Weights of a small transformer language model.
Size: 11 layers, width 512, 4 heads of 128, MLP 2048 GELU, vocabulary 8192, 43.3M parameters.
Architecture: LayerNorm before each block, learned positions, untied embeddings.
Training: 735M tokens, 5605 steps.
MLP neurons of a small language model. Each row is named by its layer, matrix (down: output weights) and neuron, and shows model dimensions 0-169. Each number is 128 + 24 x the weight over its row's rms, rounded and kept within 0 to 255. Numbers have three digits each.
A block is one neuron, or neurons of one layer that tend to fire together. Before each block is what it responds to, as a language model described it from the Wikipedia text at the highest values.

Responds to: Position before year
L8.down539:123144126133109107109190126105082164101093176134122109146112119123103082104122148174121148126104096161142127131131129169151117124136155125081153129153085142113147092126112111127082144127109173090100151091139158088094109082141163120148124175102086146129108098126143155097114134131121160091140106149108143126093165077120125102149133088134179170159132139143123056140137166103139141107115126121102122139118137143140170166121145134130134134157136147095104122113107169123120176119117124137110148128122147128125145124
L8.down675:122114097145150143122123100113124146099103167106103094132119132160186095100128112090146147152131121085090128097113107090107134156137161148116144116131142112097123185110120137193141078108112164157132120117128103144104169160119110197091127155207144118119078132117093130129124141132122134153080138092124104134116071089107147108089131146142107118151148115144155121117114119141112118109158126141137130153139122159125129136102138151081111115133074145130135136163138102123088152106166106121152157111133144134113148141
L8.down830:122119104072115138145103114178120069113131085139102171141117100174115121152115132131145104091122109102153079124156151137074144127082176135145150136101142116141099147135129123108138171093078136122157114129130161161182104155141161116106103156127118121154158110117133150150107091124156142100140149134143138153090125185114134149111109163092123098151107085115149162128148081135137112153132145142124128106128125151155101130167169136157117128112147155127074127105162148120149142142115129130091147113115148106119094128
L8.down1099:178124081111160119115144168134104117103141124127100118145112133112145104126125158085120135102138154140130127106154145154143127121165129206115143067115122141168093128111146115109122149105122151132069172127111164115123122139151131155151113191116130145161117114117093130097146098141137121149146136142141079138115130146133142137175145139148139121108169119110199141119133133109100111123121120124118065092138114152139094132118132125165113132133098155082095154133128156145122136112120120151094164142102164122086149115
L8.down1574:119130110103112142137119118095102078154145109099152107186120139148143078102141153123085099111066125163114131127099147143093134110161117130142109118134144128122148140105123140102130120136102166142119106155113121118158162119147116145120106187123125091128176120148137124099165146146163117114157165099134141128114165152122077141150118140142148102167096104130128165146133118195173112135107110134145089170157117092107130181163128147108130114138093171089089131134167129107160112134152150178104135133139144113107147161
L8.down1709:139165098095130089144101159140140174136142149127122111166096105067136119113164139112108144100127119120083182109133109105126126102088121144061127123114123113138107151160098124163117091158101144126150166152134136099156106104137149154114089100100090140118072137162091130080131126157096145164105092133090157122143132195156151115138151122140135116165096144158139115134115088134101103087125148125108132110163094089145081146111126137108101147126118127094139135117131124141134135141159112140129107143133163104115178080
L8.down1749:135129111139121078151120132153140137145095132144181088130142132104097123087123115135137194126125132173125162139115110130115114113163120163103187105124128135118123130203119110105142114145084126101126140145101137097120064106139167097081120130150098114163136089129135103083146108128126144140133110130111118134102152104138134142144128080105136117123092143151081119128160123140125119125112146188162145169119149113131161110127145124151149119101106114155130120141120132126122097098194157153091142149123136137146124107
L8.down1911:136118096072126130146135162143125126100108135116095086131085109117105103124143167135117121128143104155113160139103112099137165036121156126152126114136139146145141128165171134158128123086137108139100091122140137137137113121118118154111176134145118129135122116173101182134134158155142087119114098133113112117167141089130104118140132138158097110144156119176095121121117146117128123142153121131139112111123112187137125160163088174109175157099135163121141095154111149132143113107212139130106093107122162106127097155

Responds to: Slot before a number
L8.down416:151105108107129131115119137121129126126159099120103111129158082147135176116129195115090133142114144141122192169134103134078157077155155132142130130141134114129132132116152119132123125112157129171129163104146145127117138161134151112124098124083190158105134144128093124136109132141092108114102124168142155117100108123165141130126113108102133143128092160097150152112129087111152139123191154141115121124139105123109131116153158128155095145133095125161161136123216165132104105128105138119114095123111137133124090139
L8.down808:146148091156150137139142095120143131139096117134105147134132101150108152123137133197169119118106130145189130100099131100149161123125125105166104127156190133162147118190139153147124138115106087190141094126169136119096154136141122145132148153105108153070124148098126139123129139098138098135094092129128089116158117115145121093120109143123123119137163134122123079144130141108139143162119124079144115109126141162128150151211127091129142144125149165106149090112153139128112147131144109096126114150133122087135081088
L8.down1281:125097157123100129113154102169125098093152076094134143106144145175108131156161106128087116111178118102127139103110119135125142096111104113136095110121110091151097130136110103092153131142159090104130127084152125120143110150147113154067063111125123144145126127070177121101131160108141130173126103144143130101129152186174132139158155107121148127120111137147097127100134103128115157119127140137149112113090136118142114169077129137142167130151139133111126134161162176131116146102157075143096110135159145151154149147
L8.down1456:108158123128123123127137120152106161136137107108151159081128136125150132132161092126144167145117099162081134138139123093139147095155192142127095113124123140149117101146096124137105124139149138084111129119150151135135118150135083095101124102101133119139121156134133136118119131121103135121151127082127128103127158141162128123119174094134155123138057115123123095148096095107162140126161131116110112092100129116148125134068131102130182102115106183112190131142110167102149132146118075124153118139186106103161128161
L8.down1614:102162125138140076128182189101108140109108117138147176111142090112100127144112127119124145118134112121089144102108108124144095140134106119160065127131118132139118161140118157128110103094116135117111137070164128198091106078126151179138136109121152136148141104161107148118105136133071168114140147159136114126100117120127161091134088094123097129149154076128169115133160140109106160115151105100142085092089149138115107123101118162156131115140120135142164125175113085115128109126118161148075126151084166122110144129
L8.down1738:126109133134135154100140151149125129130142147154143114103150073112183126196162082127131164132108152103124132138112117126137190115131160109124132115138103110123169137157142120160130146128128135098139101141175129160122140111131133103108139130106158094113165127146101169126099148115128098108138150118148098156142095155158100151148096161128123093116128135150167153113086130123138098137138128115110151143105114144117131123121094141100152105130130089169095078129123133147116161112101198116082129117112139140167173139
L8.down1766:130099120081121156117134140116127134115117098103146145113118118137157124140174138144124104116108087149118159137133114094126072135112107135087129114143119107119094167133132112076140166150124088139104131147124100132131119142123157128122130135130079173124098145108112151103116138112102121114158130110157117128132125110170085120174140105137101124144135125107138116119124114136124109092142131198164123133138149099126126151105115123109163117095097115133100122122138140059136122135095107108123110153175100142087138125
L8.down2005:126103131132124136131165127138107139149135142115136166098114127128100120113109114114102164154124132107114128105113176106111137112110136107121082117153127118153134158105123136114115141134143121167126109120175167186105111107148107158141100132174159113134121124085130135150173173121114114133111116138195154156167125143148142109154150123155133089128129145094207155169127114120096121121167136156167102137125096146088117129135141157150147120156116121082108106069118131098129144070141082149119115098137108169109134165

Responds to: Census and table boilerplate
L6.down312:131138141132125098149093144123117115089146113111127166133172146183119146157128136100103131110161133174107105153109095157102126140145136147158142109095114123132100146108111114151115109105093152119149110148111171144150067104105162126080110111145058124141155089132141137141113101132149154090125083111081161111104164102110162099094117120112101133134091122158125133181153123157146091136142142137150139141180115151087095141099095174167122113127092113117101111173112129145108135127135173126179115116109072112118154121
L6.down894:129105145159170100089124097121122092087114094119155167122125123161107149127176133136110142126148105157107105141146132118145127105170133102122127111111144095103133149129108143137102123147148121103198161108152124115119129108113121113091087122165140119137098098120160121095116137108107138134076114149137137098109153107131117164120125093120140125108122100068146140107070146115141124126159096133128122108145213106125161171164107134103129149115109136160070137143126131114158131104125161198118117062157136154110148148
L6.down918:138121119113153102155139112107121099122144124168073167150122124090119128146122148117144174100132152105130088093143150146085128142129099114083121140110128136113129082116121138134141110131137124125120125141134158126099092149150114156144143103134144104115140173152137132106137143122129139130108101150119135159130116093135100123106138127144135133126176126115126097127121143089122127104117096118155141125128163161157136081159131129109114174145083157145097118149187125135099105135121176103127116098119091101123135122
L6.down2027:134180093147092115110123124141106119129161118162137155100182112115105125138127139137134127161116118093122125102146127124129139126127134126110116103142101101143141101126087105116132144131132134136123125107072146126101130101098180132144122110120122146167133124097083097119148083098098175135110132090110138135142148122129157133143145116118116141167103106164116153127163112141126167121098166155149139119117079116072156105127119185107170134146129120081139122121132117137149128124081121160130168160098122132194118107

Responds to: Date-expecting positions
L7.down986:137132103107132153135144122123096146149143141125137121141118115158160116085148147143123139147128121153136150082100111125112148131111153133179152104134146135136146170122163123133136120094123082114116109140157125143123143150129166132184133125122140163128080139128090155094096115126101131167075130119120126173106099147103141121125067129109145150155122135151111124095126144152111163118120145131122107113134112121137159152100139117140114086094138161071165132146142117097090119134109095080121127130192143153110144129
L7.down1925:112128084129122145140111147137150097116106133105123126112126129126104133112112131110146115128134138134146114098112164140081103148135150144162140117130164099122159158146116139095125145090102136122117107169120153163153172140143159107125110143138119156110112118094134137129137133170131108152096131129125105155095108131103114133107128166090128139134161149160122144132107112138130143157135123109111135130158134171159081098095130157121116156119090123119147157148163079089111085155125152116146159141151137095072131108

Responds to: Date components before year
L6.down323:135125149100133106164137115102110144119153142141103117156105137135136107125138145124163138063127108115115092096129170132108138103083147129117177096081175171150123140128136137084104125106149144091123093131162144147139188130164117085144106181115160167132122138082113114146126164115107148131111153115120112149120137127103098108135120123115113133123122169096154155166136103101123119109107151098142100154145144092094157131131117123115124137127132132086113187123144131123130119140148109127124142112105136153114131131
L6.down454:080138126129090113132136144116124145156121140140126118105142102111066077075119114135111134149132136113127142103150072158130113204141140152169109148079144128153161107122120105117163100134131124108141171107132104087099119073101106146154146165163126136120092112137132139147164114104132170149123090150078100107124108102133162127145111113110121125129135110157130129154091118088084124144120158158131144101135138117137091123132146158107168117138094118143170100144148113142118146129156118140129117107103136116152142092
L6.down503:104109091122141116123098108144141086096096171117121145088116131158109132118147137090085163158098122152149145091157103131078089170156141208138167110153140108113145179110123130122144131110110148111113165123104155129102143148113173102114088120112133156130123149107087137118160090115151132125098126132144123158129094125136115156131141127160131085158153184171123153135125104129104140126130113180125118125110152160129089103132174142180118139153113125098124144156142121106103059075114128128124107159139124149095138083
L6.down2028:112164082113124148128129136123123096122109150083152176148118074124144130109124157131143135163076095112120105115139192125134116145122151132152125110096095074142129143140151099146155097124105157095095130153122119147144136122147146087080083089161135116125123103164103140117145117156130152123115107157116114180125122126108105108110135123119096084139136135141112144113119110183128174090121140147168102132162110154125106142128129139137095112110145127124097123129142135162127106112126155101095125170099130138097143137

Responds to: Quantity number tokens
L7.down663:132105116076086118100148142129159074106096101091123159096088101139156170152161130122152142121126109126113144117144119137123191122118146140156087131148134093113129148124097149112133184140095121113123157148163155119135120109102147131125142111172149169124161110128136111145121147094038137164124079140117158093129142107139158124140150117179081135132091134127144160091134112114119141155146094155106112145113132154131146120140125125040146099097134096161129109135163129193164128144130136116116098078195122130115131110
L7.down1227:122104118116120126109152115072145136089160146151130131097127116153122176129143089141109084147126137175119119176128097167093161129104114118119164107109136143144060066143122144132118145103113141095135116081131145119137132163138152116112098135112137209153166141142129115120124158126138178101136094142156154151123140111134108143145133076111135133134107177165140162143136105127170130145107105133100103128099119143125164139087141136169120103100135135133125114125131145164142149118122130108161135085139108117148090139